config = dict(
    hidden_size=384,
    num_attention_heads=6,
    positions='rope',
    qk_norm=False,
    parallel_block=True,
    init_std_down=0.0,
    schedule='wsd',
    decay_fraction=1.0,
    doc_mask=True,
    train_tokens=345500000,
)
MLP neurons of a small language model. Each row is named by its layer, matrix (gate and up: input weights) and neuron, and shows model dimensions 208-303. Each number is 128 + 32 x the weight over its row's rms, rounded and kept within 0 to 255. Numbers have three digits each. A neuron's up and down rows have the sign that makes its largest values positive.
Before each neuron's rows, "fires in" lists the words (lower case) most often at its 100 highest values on Wikipedia text that the model never trained on; "fires after" lists the tokens most often just before its 100 highest values on Wikipedia text that the model never trained on.

fires in: "it", "this", "its", "italy", "italian"
fires after: "."
L2.gate140:119115122119147100148128115124185114147079100148179146154161188096169134134045155119102130101120135142114139146154149185134102165131180147098147130158161056146093089151093116124142123149089143069124163107127060154143154093162124152109131157099174147154092123158154106200077151144080131107
L2.up140:147130168181127075103174081166130094170098150113141185099137141141190088201120085072100064065124155083140150140162138147138107119149165125097096129144158142250135105111114138122102172151090119069099121150081092114107074123118126054174095128111141111156061158157148121078127094164146080160

fires in: "10", "14", "16", "13", "12"
fires after: " |", ";"
L4.gate128:118112100171116106134165080098086100174129159167143146126138141082155141111105142147082136096142105114158095137122133111152187100083098170141149161106156135065143060151122112117117148113163137144155179119130132154030148125132135096101116096140117122108070111205101095108096153055160120096
L4.up128:116131084164167147117098108082074121162158131143135171130123103158127114114146166162150178085107154125095109147091139101159156118092107145143122100113121178088191125159074058083144163099142100167162148122176147135091103136155167101067132122152086147085095154123108132139114108110125091151

fires in: "same", "together", "angeles", "where", "these"
fires after: " the", " An", " to", "w", "im"
L5.gate164:174071130124105120151123152127118110116112137114131134139121131153115112069202161146110099115111116088180148153123143077155169151100145111050147099116104101130198121081117124133075085139119106130141140174143153124118177155054107151136113095144089113180114126096115183155114133169117123096
L5.up164:104175180099079124132115102135105088119086079132075108133135135123132149151160125164057139114054084159121143079120116064138136142145174170218143102102191145076093124129083121126122124139175161147163193159157153134186127146159087156153079148110097125113090116106115123091135066177136120053

fires in: "that", "further", "spent", "first"
fires after: "ed", "ur", " pa", "ir", " announced"
L6.gate113:153198098167099124133123061099122135154103126164116119130159136129137166096106151196141157149098035154188189149127140114110141126067101127123077126170168183064115069103095202084133106067156165172098117101121110124090114137092138107155142167079140110162116132115090185125148107119159133089
L6.up113:083090089154134083119126126082103124094116123141106202149102103130166109132115071120100083150179145116131143097101124112139217169057160118095107151121128064072121149170120144114163080123093189145070146076124127135146156115111063168102141167129114156130132148153209146126114114144073127182

fires in: "any", "without", "s", "within", "its", "highest"
fires after: " with", " an", "'", " It", " high", "iv"
L4.gate378:125147108164119139131148140141167062062200187121174119164137158139122187059165134145187089095114127169103097100151128106113130144174184115143205127117126138136113149129098138170199087133150107117123135151132100130157173141113103115163131125102079107166128101086133164165134119089134107108
L4.up378:107076121114152055130128101142111095105125133103213111138159118143144095087234061120175149104099143149104068103145141131101132122162092120176120113131135127148129155130128137147115091117130180154136171132106122101135159158207079160129092130167128148177101186099103198134170072158084177138

fires in: "s"
fires after: "'", "’"
L2.gate213:156141106092107152130158156103140108121133131092114110103131084127113094122134132187155177124064105136157173130163146133089169133132096144184216199137179119163068186117154117164132089119113123110112149126140117130155158068087143149121160117114062158119110096113084115105151154152062102129
L2.up213:157122152136115096103118132113144145124116156135123090070106097192092080108078156147113127177161136116121131130074116148125129158089122114085118102149089093161104047045141092157137103137135093139144143129127156098090134145121112154087140101170203140136126169162135169147164077110106106198

fires in: "then", "an", "soon", "average", "friend", "families"
fires after: " f", " the", "A", " h", " so", " a"
L6.gate184:132125039107111079145164111153109122108137180157104162185154127124137075097110150156123147147088070156162135108146162178128127106144134086090141113170108090102111106101150140128152095103163133133186141089096136116122138101115103183217099142122177130094075187170126188157148142067148105147
L6.up184:077140077092198166110063111099113124188106100115198136089105133107147117144069147071156136132130054134165155054175143201150062144122141133161147127116117071075127176174104114106146128108124099084170116136170065139161100122132107118111151104154077071148182111155184128131090137166066130103

fires in: "s"
fires after: "'"
L2.gate91:148098094156128118161132160104164114101127173099125125130130151079123179133143152156112131099100143182116157131132126181127146182126131121204120133083180095138140137135128179169109152080102127107098146120137159144124141152171106123117177131110106118153172119151148124158116138124060127129
L2.up91:122083154102071101112075140175124120123072140086123149103124120103140044139078117123101137146136116121088110107133128160136166139177123122130114076098129079118090138205095177110103167179108114129102123075020161149170164101117136113088114111097122157160105212143108084141125141089117099173